config = dict(
    num_hidden_layers=12,
    hidden_size=768,
    num_attention_heads=12,
    num_key_value_heads=12,
    head_dim=64,
    intermediate_size=1536,
    vocab_size=44134,
    hidden_act='geglu',
    norm='rmsnorm',
    norm_place='peri',
    norm_eps=1e-06,
    positions='rope',
    rope_theta=10000.0,
    rope_fraction=1.0,
    qk_norm=True,
    attn_scale=0.125,
    bias='all',
    tie_word_embeddings=True,
    parallel_block=False,
    extras=['capped logits'],
    init='uniform',
    init_std_qkv=0.015,
    init_std_o=0.00306,
    init_std_up=0.015,
    init_std_down=0.00216,
    optimizer='adamw',
    learning_rate=0.000844,
    beta1=0.9,
    beta2=0.98,
    weight_decay=0.17,
    lr_head=0.00683,
    warmup_steps=341,
    schedule='wsd',
    decay_fraction=0.843,
    decay_shape='linear',
    final_lr_fraction=0.1,
    batch_tokens=131072,
    max_seq_len=1024,
    doc_mask=True,
    train_tokens=837600000,
    max_steps=6391,
    dataset='wikipedia_en',
)
MLP neurons of a small language model. Each row is named by its layer, matrix (gate and up: input weights) and neuron, and shows model dimensions 96-223. Each number is 500 + 25 x the weight over its row's rms, rounded and kept within 0 to 999. Numbers have three digits each. A neuron's up and down rows have the sign that makes its largest values positive.
Before each neuron's rows, "fires in" lists the words (lower case) most often at its 100 highest values on Wikipedia text that the model never trained on. A number after a token or word is its count.

fires in: "after" 23, "in" 11, "scored" 7, "scoring" 5, "when" 4
L7.gate622:499509516483486509534483501453499520496548512470454531501507498523519509485504464495539517486486552482497489484481467591494566514494503473515485498504489485509495506476502486504531526528472523540467491499566492507486510486494486528479516518512463519505478456526541528439490495534489488493470526514479479513507521512499495477508534505503499479504493489510530509488494491519516486521528
L7.up622:524501521508462496520475502474497460516496489512492471471507500533499492475541519506556534538495485490517492483511480499491524550511524484566495493458476466532471514502504486495488501529504531510510532475495515529466530483490559487522457514537568514500482480505488525500451488487502500508488478517494491529518524547445523526538482529470520509478527473494544509508499510528461500496468

fires in: "all" 44, "much" 11, "something" 6, "everyone" 4, "someone" 4
L3.gate1521:478495510483511537495496507451534490548488486531492515485523507488465492497513483500524483517527479512493502513515543513507477473465493479477507508496454498521476478480517507517398462494485475509481496505529479520478484517507529482515499465525498524549504483477523497466480516514535493528491485485485520536518501492474521515500495514499532445532483470492510489515502481509493516498496
L3.up1521:456476508460517493477526519543473523467487522495487502457475541497495507481461536508513505501491484491532495491507504499500483483466506484503521476496457464482533528484505500478474495538488492501495469556567464505457499464530493511494498507487509492515498484488451497499493494471532512494504532511503503513476515537499515473516494477514500466500500494522530500487505535539540490493504

fires in: "as" 61, "be" 23, "s" 4
L3.gate752:495541510498513529497518534477440476514507462492496511488566515506511491503553447546521479469490506495518506548547503477492545481496534458506515479482503474459519494529469493493503502489518509515512491493487523540469512507464513507527539491527512484463490532515513529522519532519427491469478511485481543439542514521502482510543507461495528519531460544494475505465497503510483471506548
L3.up752:515481467494509524513520532502464487493487498499512515502488504483522577508449536481500495511497456514498498454460508548478492511535514518492469460498552522518500469491494510487511484468508539494484525513498438452515487507507509492508479465459508482499508502485488477494474487505513493524524446445521499514513507450504520523482528514476490528514464521476476492497524478487496498511494

fires in: "in" 25, "near" 16, "large" 11, "visited" 5, "occupied" 4
L3.gate17:522549494506523533511493503487499515496517493493481476443495452462499507505495522478528489509505462502493509508489510522494514415517482518489504485493497471482548472519535540510474509478534492500478502481508491486504479493512506510507491504499493484538432545507499518524512537482503474523511486473530450516503496457488489529502494462534493532539503495506463518490535510496469484534550
L3.up17:499461509476507519502511502494504511471520481459504513511485504469505533464480552513441519457485541493493519520465490546467461514515512508534492511507541480480502505511439492527516528503497493451512477499535497503512498502496517490505503486522486511492527490473451535489453475501523472496465518534538487489544536508503485488439507474504516515521532501481426472463477539509520439534518

fires in: "of" 27, "coach" 16, "was" 10, "is" 7, "be" 4
L3.gate1531:507545439490489497491473458509528513488537519489493469520522527534487500514528440477501518529501514511489441450488466492487515482506492458456489479496513518482506508488537492506545489528485501478482527543539575509503479481468552521515508502490461539474473514489478520513500481485520516436520504464510483492487540503514512521499525483505497517457505471517556498536507499523511521447525
L3.up1531:483504472468512477535465518500488530502488541524518508493485486509532461449503503498512502441478483545530512528516474491505482521527469503535495515505525519506506479494527484511495513528511512499490459488494537476437495485486486484506507482469494502503514487528485485517453510479526508514541470483523514508502489509477487510502502440491517506502502509537497541501498500484452484483529

fires in: "as" 57, "by" 15, "fletcher" 6, "overmars" 4
L2.gate2:545522527479534448488480519515518465504502538540487482538484504503504522518517477482523502493467468441517481515503486519515513489492501492502514519493475502497543554482500501457499523480518547502509511495515487505502557478503540495470507499479501501507475466504511485536468496488509549506510480552502513519466492479536514539492515496486475483474503496505519514522515489545515533509513
L2.up2:489496491454514505532514492527514474503473513529516545512444518503512514550494511513491559464492475528471508508538489486492503512560498461498523492491494473492494491537501481509539513531538518525468532506505519485498482461488496524516478501482476530533453511529490499549480519520451537478526487480472464485546517510516506460538495510526504493548500494542527531495499498537509503439483

fires in: "2024" 16, "1978" 12, "1990" 8, "2016" 7, "boer" 7
L7.gate720:505475543482473474539444469437523507523458519510501478509485494442491475489528500466494509518487507452489479489481505495516513460475560478521485435518503479506501504551482484497521529554501490458530483479508513476527474493537490510498509536495529522484495479494507491566501499515481454508495495496474450532507515529493501490502539512496534502499502496514503520483492470521483525504484
L7.up720:508505518524523460566496516458469482517509498480531525506490487523520502490466523449518476558525499504464516498503506502473471467490512536551508501527497492478531479489511518515495498502537515469528482476478527482491476464499467516506509486517489502488525468501495501477509491453453502512496504506493499460518451584501482516446506522500533499519539477515519459569462487487454523490510

fires in: "was" 91, "a" 5
L3.gate629:512449545521535469544501544496497491523496507504492458475535528529462483494493505500508517471480539493485518496499511541491484471467464517481516488518468534507507429493485464498523496530497475450538476479459486467508523453526494512452475456503526477514525477508473531544483519510531466483495520522504511488512517505483536507493467520509510495493491522485500517489537471527508485573473
L3.up629:469492508519442513497522527524513470495521488539505529484521491522483511492496504498498484487485499474501504469453534475487502512469496428451467506464498448497500482549514519506515518494515467477501483540503568470513494505494457500520480482493480519516500541505527486490532514492505511490508502485533477474527465461519474511497503480494509503510502469476508499508488483516522511476532

fires in: "000" 34, "400" 5, "500" 5, "german" 5, "200" 4, "800" 4
L7.gate1381:534489514484516459521531559489492501461509499501483470467487521482501450489518496477488506537548490542501521535488494509514530484498508498519486468505529524533469504546540526485476497491515510512510504507499509475536504500510477480509494485497543454472508528531533530514506493574534494499522508484505503463510524479454532471464546499539487508516506487530512491508482511532479487532523
L7.up1381:515483505481517488485505492469517524498483476486473531502504520466517496434517566495502471485472521500499502537495482524523505474512507523512503528496484527481490475483501500485522510476511445504482508492494536500541489504509550488493514524428517523436483496526534458519486487529510498475494492493534533485473479507519509449486480532526446456517500523426523501526463531503492510485492

fires in: "march" 18, "june" 8, "january" 8, "may" 6, "february" 6, "august" 6
L6.gate824:492484502458449501521474459487568474479500472472481515504493555497503474498450496501504506485473525488491490511474472513490497498495517458514519494529527497538490545525500518499517518494513525516481502477484505458508493527482499491483537508486505524527533497506487550521524512521534548507508483488520527524437509493508522538444493501480528505497472450475464507494527508496523570542499
L6.up824:478491475516496487520505503489490461509518496487501492482507500504508483519492492478521522508514456465493542468450443453514542469510517516550493510502543498499503471513489492494494474466486498515480518542477545493479501488488493493518524496500479492488482500500507544531523484519496522487502516511472485455477482499546498500463508486527497484499562492492517435542515524528506507533489

fires in: "of" 17, "on" 17, "against" 15, "to" 5, "sociology" 5, "behind" 4
L7.gate842:530540519500516482497491474516500508472503503440486483469519471493505509496462539467523517492546468513487525499504521501476472510488509485476488513530506486498463518506538508474485485481462435443515495497450552488497495511502503486479498488543480464463487521554499517511479537485477478507493506481489476510504505508532533495551510470524500522485529514498547482474521493506505458479498
L7.up842:484500507504518504493529480457498464497559486549537491497516527455468505524478504497535467483438523494482500509488498520492504514500524453510515475489476462515517528499536536485504476549473512483468523494524552537564498502547475550532477548494475495509508485530513503523506494525530477530498484510476546499545465535458520501479512521479552488455484526478530510505510501501466490481541

fires in: "is" 100
L2.gate1021:540500494492536491526524537541464481532475503548501519482508470526517470511478472500451515505471423551485497522514549495486515509478454504494498531497468523490511528472490468430515494446497482511518484466467484497493526488440490505474478517463528520469489483506505511482473485516494511468519449499513502502441491490486502514507518515485514487454488509483508511536514482480476495502470
L2.up1021:494530504527443515517524500496487470494470499501518525525498470467491488493516480519490477533515508498514524491488467489474483526444490463485515513485460454500537512505466472501550536541536515500486519549521483500523493474450449486511493474521514479452460483536463491500511476487487469485435478490524505537495525503511481530465481468478503465479470495505533535532457525478485528479531

fires in: "was" 68, "of" 18, "the" 7, "were" 5
L2.gate228:506503542514531466487469457549501510517536492514484482484508505524491460498474540471502517501514487490475492510520501489517499509503477507498493507525477460473544469540513519492492476508480395454426500510524491485479498482480501530478505542491530491480514537524480474511505516505463518481518494510492514505460485508532549492522541520519497484467463465457513523521521489428458489520509
L2.up228:493513509505466487485491534512442480455513552485509486538492514520503497517515484513498542471496468529446490495499544525499511527526516527476483502527471506456549502529525480472516477526543514478506490495485490510479555485498498519524526514492495497462498494524508476499525468482440506474536524503544549454500468487490518494511504498495519484462509516487496474551485488511490515518503

fires in: "may" 37, "january" 13, "april" 8
L2.gate821:511536524484498453499517477491485456476473506524532561520466500499517475489490523538535461509450518454520503510483486492487438522469491539531493504497474520535481503460516419493522490493525514472504458517523480460482527516556482470470505471513461502488511503465476526483518500494528487515488504490508484500512501516516477467497496420502439515468520473472574462458509509459506521457455
L2.up821:541495514500518471492546527497454485449514531520488583491471493502506453469473524474523517474504551497525531462558499454515501516505484544501508464483463504490497526498513514455487476519486523490513526527497480465463569486483524534484501528506513490484517500533482515508527492466490475521507483482505480485496503522531527461486468486462483477496498516467530482516563519519511524509499

fires in: "two" 32, "three" 21, "four" 6, "one" 5, "six" 4
L3.gate832:463504444543502518521424483506514521517512484505514471506514500472494557547481497548476476479511496499457518463505517493513441486512520497499490488479484521489542541430528489507502514505477508470536522501539558495508504481499506527494540485485487478466472486510468520478533487485529509513496496533468505530529499494506478526521503493481476550517506500483497470503521473503536484503519
L3.up832:496474463582480479511494473487520448484516446505505511556480529501518523547485482555517463516509516485473531475529496519484474487534522517486506462455499481495541493497495464486478503547487488493500548517500462508527482487494475530453514496474525492471486495511513494535500484510504509502539501502518526500501490497472501507500490532526495550502474489468552469494533506488499463516494

fires in: "was" 94, "were" 5
L3.gate1088:522470498509528504483547492481485487489518507530477497506504498520523474496515521494475527527516524526487518509483512491484492483467500542493546512456500536480511514503517493467495560546517493496522503515468472516497524509501508522496465463457484502482500517518478530530461480519447476460514525517518520445483470500500508523491514501518505498489534501487491481561519498489466448497501
L3.up1088:478504493512517535538488503518499507465504443469474508518522514511484505479506492477558499464498496486508501526470492456441506495519495502503539502487468493499490492484492532503528493542544493536500512500524469496510488457511477487480442443492516486467462483536504470503466511476513516457517520454506503538517513503496496493512469525490506494468482458427482548497522484486545467444515

fires in: "rou" 12, "sr" 10, "carvalho" 10, "download" 10, "ret" 9, "visma" 4
L6.gate918:553522503453515535489475529512518526496474488497532520428514512493522501514505479501508485503509493477491512498520452465464526475527503490518505503455528467496455502517499482514480463515521509469514512516496541455524501475508481477501479499474490477483514549521522462526506505521533493526495478519497499478459486484492517525485524519516507485480505473481518531513493510514473501477481
L6.up918:513511492507497401518437479560474519487512484500471482462443508527530544546559546491462500518519471531458504500459476496536496523522504491472517447538483475518534509497457431498511491491518502513494485518505530522517499518504511514502489488488494506500458539478517531488466507486478472511470468524505494477480487504550521471519523508479482503487500535500467487533520479498497490471471

fires in: "in" 72, "american" 4
L3.gate1242:500465482469485496507504504443473471524516492474487516472511463502505533525517515481516506541475518484465508492511468513515522483490525491517514479505514474491468498532494482545457515512528492486480491514458522509511478509495517534469520485488504516488526509533479496478532492546480504487512490515506498467501499545513493546525501483502442510478511481477558473486428507505508459511496
L3.up1242:487484502470457460460506492461513494507522489494510529510517487481529491513478492514550523524480455523488500529518530521470518489506463521484496580519524515479510458487477486515521447496487522490475506504547492471509472497533509473482459477491473519528504472464472506458507516449472523531512462498500493505519516496531528480512521480557496509531450522506501555493465481482497512507534

fires in: "the" 83, "its" 12
L3.gate945:564531476521505520503519524523510497517503497468488561497501454494502499506532462523530484455508477499472505494507492462463517441483496495510531482485514486443518479485492498509518509493496515462504482470500524474498501506484491483536516464518495522467499511530551532490507518511484511530530481521449490525480501497503507520511498496510492471523500471488490502501540498491495488498523
L3.up945:422505514493527522523493506527504481501536521490507503516465534488535452457509523473544460461499488516512504526524459488489498503491514501441465491557530536488478541502478504521540540493564493457536481552515494478499509531537500522519476489484516514516514494458471504514495487507527503500484476541475429495495450467510514492505484492514497493526496513447534487541501500509493480557517

fires in: "s" 100
L2.gate1224:536527548489471514480498484480502461529511495505531509532497523536479524428522482536473524483502505474492506491528517494487486529467501484504538520528534519524517429522521518507489501498519485523492531484487504535545441473511516536513506499482491483486482504501507529495503468523477525493508491491532517465539503517501548519469458511472465495485496505472527475479526530507524509470503
L2.up1224:555474495534519526502500481508500477513476500485483547485505480486463457511533516533501552475465498505469440505519543514531531518475532471485519499473495523524522530506509497491530463522476508479485512491531512505493505503502521454490524526468461481511515502504482498457526514490476499497469504549507521500496549542515473528512513471504523514489493441490537556503520522505592482532524

fires in: "games" 15, "5" 9, "8" 9, "as" 8, "game" 7, "matches" 5
L2.gate272:489522461499512511537519483492512497516546469487492504512525550483483531469525480460475463469465526510523464462497501519532494533480543482459509484570486513517488502506540465568483507510512490496469491524572487528526488508502520484537487507516520529507482501497475482534517517515519512490490536467485541554518488508486501493534528481494479500519478506530507530512525448482535527484518
L2.up272:519469474520480527520516503480467425510537495508459529519501544520513503492491494482477534477449510509487453473494430510503510496488511491532510495505504527508488506498489450525523519502508487506481504488513504519501498467517524479499536499477510491527496515484486458475484485528441515488474508471498499478496508555510473499547529482484522493490507479507531535522518466474517539491491

fires in: "three" 21, "four" 18, "two" 9, "2" 7
L3.gate71:467460542501523503517503500493534493500472503480501490499472472510518482501492470484506518518497502478485479499511506510477513453507506517487475476502490480494454512517503471536491560527503470483509496472506480502474480529479481492487538521519541477480458476475479542538516493511558503480500483497494480518477522532485497540496543532456458518545508467489522484482507498524488544467491
L3.up71:494507531535508481493552509541515564534476504531504513503512484505453500462472510487489472522524475525474537501526524525514471477474516477494547525497512489510507510511499538513483501452477526485533524503530474505484532580449473500494461476507481490502500504492503513555497514509522485492511539483520511534522504443524505490491524487516513521503507506494496491497505505534509469487528

fires in: "october" 26, "july" 24, "april" 20, "september" 8, "february" 7, "may" 5
L3.gate516:505500497524508495506502509509522528522526544515489523519493497501506502508481507481511467500500488493473496526455511516539494458505495514499502491516491467490502522465520505507501539530452521505524496488507513490503542527519488521474460511545466497522535507515497534482516542459514495492525495502484473515495526513504530526494554502477502515479555461513553478475485470505507501504496
L3.up516:540500491502523447460496546500465486483556523449510515443527540484483442511529479510460499512528469508532508517478470511496523457489527507520512518503501519516487486505517547515477472474542494489479513493506551501481510510493533504512505511525492514461528543490537531480476531491500472437474499487539495469504508519520500519469457505462472510498540453446561514543537466504495487465522

fires in: "was" 62, "is" 37
L2.gate277:508516538468503479493495490517505467521483501513542489501485519485485516541463523496476467528473485493480463532493542535451507529490447453498448496511523493483522500526484465474490518499520445511516465458519531476513517481478503503505541538522530528505514526509500485516474547474512504499478540499472508521453521478504497531481516503466503501441475520493500484568467482476489496461493
L2.up277:513512524487503474503456516505505467504470522506451502521535534566504503487501557478577488498490508500447511516521488498477520476458513502506463555528479551526511549517492499462546487523489548518551496487488515483509494495493495510491492496479495477484457497493489516470486477478497532456514500504496506501488522519498516467468534487477516471517496498508470483498475475468457503539467

fires in: "000" 58, "800" 9, "500" 7, "1500" 7, "400" 5
L2.gate538:461435501473465484542528444484499472526515488514509469526523468505512521501514533470481476479531479517491531522512480473483520556503469517515486514487482532497514483481508500501520482477496492515443506540470543495509513504522537478493521482487527448478468508529523513547528502546493522489509502527526527488504479477531497507502489538529443472510527478499526457487497517511463537503568
L2.up538:454522487485516553515501502477526518533525528479540507460462491469522488467522492491495496513517474517448490507477490504501455526518511481500460487484504508484488468499502470556480554452482487494494520522519483487488518479546524522546453494496542530483459511519512480482490494529503520480477518507498519526504506468510458505535470477503455523463482521502515481515559538475515508506503

fires in: "in" 98
L3.gate292:525459483467492482513530507501441480483458443463440531483541460512533529469527513512511532517490529486482523458504447451505480487449561481459529491483511461463453465491465490523497503525453475496501493492497516549561479505482494518445509509475511513476509491443494503514508500562493483512521492515522530498462488566519522493501489498529500499467521526548513505485485536520458450536511
L3.up292:468500532542446491492488516535502470448513452503490503473476492528482558489496511539546514480477538515496495497486524520490509443490458458544487521478510540505489522500524467507509539488523501487488557502490496453498513473465461489485465503490464524510482580526511470525527502487502486480494485468491474519466507501556517501509474491535468480493488506484522517509512505498496520488515

fires in: "of" 48, "thirty" 4
L2.gate814:521484506471508519492505491511497479473531502531494492473519440508530530477484516474529526479487470492496455500504449522509494484525530455498474486515488523455535454507494526486499520534499504445524465467473529468519474462512466480487478466484541502505484544546507517512499490470489479533521486508527556521482460543536519562493513486525469520514500498503469531508455500493491478512515
L2.up814:477465503466502515510499502436476466503464521478453486525536473471482534486524507471518481556463481531501501451474506470492559494451436510480551526508481474507506503513466464468457507489492480500484518480518536475537516504540513522501508493487494500513451487508506507478474485542496501494502506479470479513483463524463479514494487487475503453507497536506471496505488545477527470472488

fires in: "the" 100
L3.gate641:471519483509492511495518514538524469518505501460493547503521462507487519535524469464521456499539489475484498563492462486463534453473561471513507477452515503549501514462516505489467493498540504488505502495541511485489512560508459501545486502535521482468481491530454498486512473476502489501535488520489537542472498461516536504492533508522486478529499482518539504495512520503493496530486
L3.up641:496520496516461492504512474538545463517517504540486440503485468469421520461473463478519500493529500517526486501469473514506507538506470492513521468538513523463476479508523508489499524513475486490496511511507474537509493517508474543517516502474519545486439476484552487577506497500535518508512424500493490488524520525463523465498501521488500498506504507474502492485473526497548550518495

fires in: "of" 52, "human" 5
L7.gate48:539493492506475519498506493482522508521534521504503519462535529487492515437548498479481502458472504492433528525529437474505492479533540513473522483489507488496502507505487518491544524545471529516497524540490468507523448497514541511455479501510513505483493501500506479484536557519486468482521514496518513523460489515538532510504463485507500515521493512507531553537483462510498528524513
L7.up48:492483504491489521461495484489545462481511500472510502511437493518450512476485522499479454539546496519558499503520555492477548508455533486486468487516481483533513498514535481496462520474576491471494487481487487449528560503465467490474466499492531479468487534501478510489489487516485514496459480514483504545512530500500482498474507458547483444513463474508463507472493469445488503515455

fires in: "by" 62, "types" 4
L2.gate153:546557529485487513483532488528484527507461510515481458523472419493497467557480485518510522539485501480499491491492456464475492500506469512445523496492521494518467506521572489467507483528458508498508510552494521490440497510504513518475515478467534504469526493494505526513485482506530508522525485565553513487519504552481514472521476490462542514478457528536527485474527506470501498545476
L2.up153:518488483486496512512538465491510537453476494507490489505493496518495511522541506507510548465525498520531500473517514490523499513482455502460476483516500536466529490510522514514500474551459497511482547518484498487504482492502531464506469545493498493499492515513508475509501486536490496527505475484570492489489489522515532452504479506483526489515510479471513506489503489557450495451497

fires in: "she" 16, "her" 13, "you" 12, "ve" 12, "i" 11, "me" 8
L2.gate13:508518525458508484515513478477518460491448521493516513493492512481522447541501497483531477482536515459507504491506516538507479498466470505504505500509490492516437472519507471477499548478447515522498480518555448506523553527498533500509532482540516478491521481526509529474512489509484542491492479516458512538501498444480544481485494512478523521491503510528506535518484459493514506493513
L2.up13:525566519467528498478469522486504501464494525509449544502480509541529469527514463457555526497566488510464534452497531487472528472511473463497482494517507527513464501475517487466513523494493524533479515511503506480525498497499504522527543486504530494456511492551510519451521473496461468511503506522520546531461490464477511506530487526473509517516474497505497505508525494516492497473520

fires in: "after" 18, "during" 16, "as" 13, "in" 13, "while" 4, "following" 4
L6.gate1092:504456547476495477549508479514483484507481450484537519500492480497488487502509520538508477525506520559519469493488465457484461531519547468510502485509511481509471502487499504513522537530456482494481478548536493494530500526496533515482472510521523514443500485518529545542504496499516499509553511504451468524513477487517496493517519499538478525485495512490527469495454544455514457462510
L6.up1092:484534486484510493505503528510460481486505532510493462470503532510510507465501509483495477498479500479568496512428487525515504487495468522515540521484511493491544534502489481512487470504480528472476522453514484477533505494478480511509455478486500530524528506531541489492541468472499541510512460546524500506518523482543507495497444470455494506495506489530461506502532456518476529533499

fires in: "s" 77
L3.gate565:537498519506528519471477510513553547548509487480511495492501457482516501462509493479497459470506506496483498489515493500506498548487520514478491517521518538478493477501527540569475522508442509499494498514539445477516465481477537500506484471491542500500516490520485487466510520530498464524493486497501502516501515466552550486471527510564512492519463493499463478447522477489525515502555
L3.up565:545498489534535494472534464533508532525490508468439526487496514492488497526459513506486462493505584469484495437524477460487522509481492482482542540442478488525506479490496456483508497524497518503524531528503515478528479489527518485528515552490461509514515465482497463457491501503518525528492486471486467492536522491491498553503491514510502491496470470461511534477516503499481487512483

fires in: "was" 34, "is" 28, "kluivert" 6, "kanu" 5
L2.gate1277:477485576513495474513519467498514500486505531512522569536440564508524496511462491474511500507519518469522558492507531497478526488533476511504479464462507483529514480465527484491534565513534497537548482531493521502495542493493494476441489458500481500558483472506520540517524470482518450464532489511532521487502496512485481531500482497470477506517552505511542486488489494521475488485490
L2.up1277:507490468559460485513485476548521519495540480523493478485514519497481497540498545478526521508472483521510486437487551448492484504462499476524475455478486502495528499523481522527481503485502476469477495499447508529559501526466473486500483503524470494450493501507502479505514515488523502543467518511479501486485533553412410495449463505452530504494495501519530506509495486482513493492512

fires in: "in" 24, "through" 19, "by" 7, "within" 6, "rigney" 5
L3.gate407:441523502482526524498502486519498476508517488510518501458491478495452516513551512485531514479480467511499496496489461495453513449521482484494475537538552455523418489473491496515527518498488491504490500507514476486477486522487469502487511512539491522481529488573510519508504492494469500529463494484493496504490506451513539481522484483511467482483524492517509518492451502495480497491516
L3.up407:493497476503459516486490502537480486505484460494483481505592504529514490528489542491477519509496526535514490499491490488505462485501486458501524525512523491489468485533482507447545482541529516524442508488462455503551503455538521467475522495457517446494514496477502528479469478473543589563465507475497519490506469481515505525509506521528500529515520489488516517509467475510500521474497

fires in: "in" 74, "along" 17, "by" 4
L2.gate1265:479499479487521467479465492489519469484466511487560491520514534499496495536461526505485450548509472536493487511472519506466511501508483463510491480519520473479517456535513499497534548446474501490474458513531511497520519497470492523494533460596505473505474454504478550485500481504551514499479530520524534533462531501526495482531506536498472571498481543511532515490471535466507466496499
L2.up1265:476493443495500487494503505509491498512471514517525543499508507511528497517517485519500448550497494556499503511439528548473486494504479465534531496536479461488516498528507505487538516479493499470461513466478501480525503486454467497482517536509498505474487528511496523472488524494537504531489500512507485523482477511463477495512517462503551536517472508479518509457524505504469518537516

fires in: "there" 25, "in" 14, "it" 13, "found" 4, "the" 4
L3.gate106:479501490522552499509446485531558475502553468480531524484533502518477524535515488503501444515546492495483491512490476499512489497514521511549505504505508488545503493504529513510445504513496484517514510507487503512491463515486482477519495503519531518490492493533529545487519487509553495525504491528487511538517496539472488508492449498491482547541474479526532493503494537490463494515506
L3.up106:512515441518492480518500532510473487485510528495488497477478530488431517494504489508563476509489480521532506518496517468502467503489428505547477484577496494543478464480520516495506550474533521483502470427497499431506529466485452538529526496487515480465494496520521505514524488470487496542498476491556472455464468497527495513501520528549489511500518495508465533457517471514500513524547

fires in: "as" 66, "became" 26, "become" 6
L3.gate782:459506496494529481500491509463531492507539497486480491514531493494485493506510502507495496495489460494510471545451522490524479498505471514499524526499533506502455532508489503513506535497521485477474500481476514523476500477518513527506518453532489524509497502559453511509492518509523473466480504502508513555486493506584524494447510493484464497495504465512494543519534508524482506496482
L3.up782:475482512505499501447514529525476508504524503533502464501501500499512510467511460493491517473504471477558519488480536484497471500486461533526515528477538497492470546478480501499494498426475517461522499519486510500526554462501519494520492491517466484521517524479483487494473531521495477525509513528473508467473489489521521499476466518499495515499492463504530496525505518533486471509474

fires in: "this" 77, "1" 9, "it" 6, "that" 4
L3.gate1292:541507497489502560482505500477493475529502526483517513535489455466499518559500497469508430510524519469498500483485496450505501512521547487503508518511480517512481499488538509495477497449480511493482472494495495521538485529551516502524529485528514516503443498478521520505499544489534520524517538522524503510478493507508513518465528473539501509476472541534511493477484522499503507500503
L3.up1292:519490513513490511481519534506530454481488475494525480530511540464480526533473488509508479493507523531505506514488513491513505505501494473462461502480540526505515508501537467470505521517483495507552500508506505483490526479507445501479487557525472497508530521524489496519481518467492511493524484524475462474516541485511529454524531512508519472481492468493507492505485465502492445556495

fires in: "as" 59, "is" 33, "was" 5
L3.gate778:471502497507517560505510495491510514476509508510500539480515524513471485504545491472524512473541508468506510484518508485497500495511502463450506524530510530480489509564479465506522515477507476500435485529538502488483480509512499511508533501478519518474474481500504497454505513509501489501498466493517493499534498533500535515518528473469503484491476462525523523509482490534477484504538
L3.up778:468515500496484545520503527479491509484551501496439510507530485509524508495509496490513492480480513475489531462445504510501500480535503531492497520455517507498504499484466499478501480474528505504471496517504494528486495492542497533495456512491479475556509484516425494476498514526494478501455520444529461498513500489479479482535516498477501493570443496508459480513480534584524456535499

fires in: "after" 53, "as" 26, "following" 6
L3.gate1256:458513544538453442525509496503523489494477531523506496486523524469442533541482525478503523511473497488445480483531532532508537539507522492501510497481460511521462551525526497479530523514482474468471507468524532525522506496502527541516512463520510505462492458566493515519453509527462493487536438507505530535503479523500524499480518460501505495453495484469518531539501510474518515466512
L3.up1256:512532513487452470487501455469475511494506499538483465506520460482534499509534469471501498511575499488518510510482464487515477520518544501517494547521463522459465477491462521476509516496497506472542480472489526516526501507479517513521495519524539526483513476487450513489472504496444519541479478508519524486529522520519522469508529520480522494511504503536520506480500490539517493498520

fires in: "000" 36, "200" 8, "400" 6, "500" 5, "800" 4
L3.gate1452:507494477493491512562491450497507472476538517496531501486471475476489487493584494467539533481523490511532515543518509504526507513461516523510500463481488471478500465441540537523494504479518498487477537453490495526551533508547522496512494497444515477486499503500494478497505533522442493469492487499513522514526476526460512498447485530540470483521578492516516500478502542502513492482498
L3.up1452:508516480536473518473504487497516509506494481469480487485512492483489504475507502513495476505545495532439490531474510516507479542538520437504468523518480485491509481518506468507459500498500526519477512529500484490514494518510507509520489524482554492460488477517510451529530504505541564531512504563506475495549491499522470509512480476511469499464483498486502472511487516491470508502520

fires in: "we" 26, "i" 25, "it" 4
L2.gate212:506552490508548522464493514479534523533507492461513542530494546491451522491465519501502460477534506502498459475529482538459474522484490509506479487467496502523510497485507479506489482442478514512496495533507466484514498479497554522523512511505490498475546485504481488452501484489519523556505495467452476517524508482503500490493477524544465508474489462452528500498459521501482521498522
L2.up212:516515491482532524490523523483512504536511502493513527561479531515506498518477505490498461530531479501505529490488477477481540499475462476493493475462493501512522440515491461527479502502487518521511493504560507502502494506497471528508434535490492506446567492506470525480492498480482483537515475500481515525486557478526488489492465528538491505459513497470482536483501461507469521491515

fires in: "three" 24, "two" 11, "that" 8, "6" 6, "c" 4
L2.gate1194:464521486485490488549482496496497474494511512503524525488496492485441525511443479476490487477515474542495510495449511496499440478510534455504466485499468550503506535465493498493495493476513479499488513507532481484516497524454512552489526497512498492515485525498445517508483490508515475514539499511504555512488470452527521455523525537477480549516515489479518496468483477469502490508530
L2.up1194:513493555512526503525531480527515494473539486547505541514484468541499493515516489504519488490473489539480502499501481503494504479513548484483504512499493487492551497468479528485526479493497472513505541479491472516442449569498433500475469536518495461504478511545489503509491498514478506482495532513511532564489495493505474507496487481496464508524523505479513543466526497507499449477474

fires in: "him" 34, "them" 19, "people" 5, "everyone" 4, "something" 4, "earth" 4
L2.gate485:493500484485518483493548471447525500493499513499490477477554470479498487488488494514485482472518455508503520511512502477464505473497486465510546471510465481540490497502514482514502518507466548497482430542490516515493528493468528508477522453514508471504515498535523513456517506505522505491484451526498492475490511533514496469491531500520506457495482499490507539528435473519475467473485
L2.up485:518507471528522472452511520523462514509530526506492514503505494491511494524512540510477497497528451484496538517546508489480481440467495498483558471493488489540472507451481475477483482496508526513479472537517477515518509486517482501501456493500514452464535525456540515466519486503471480474537477504494520493478533509489485493463464533484539477551477522510504522547487485483485535493480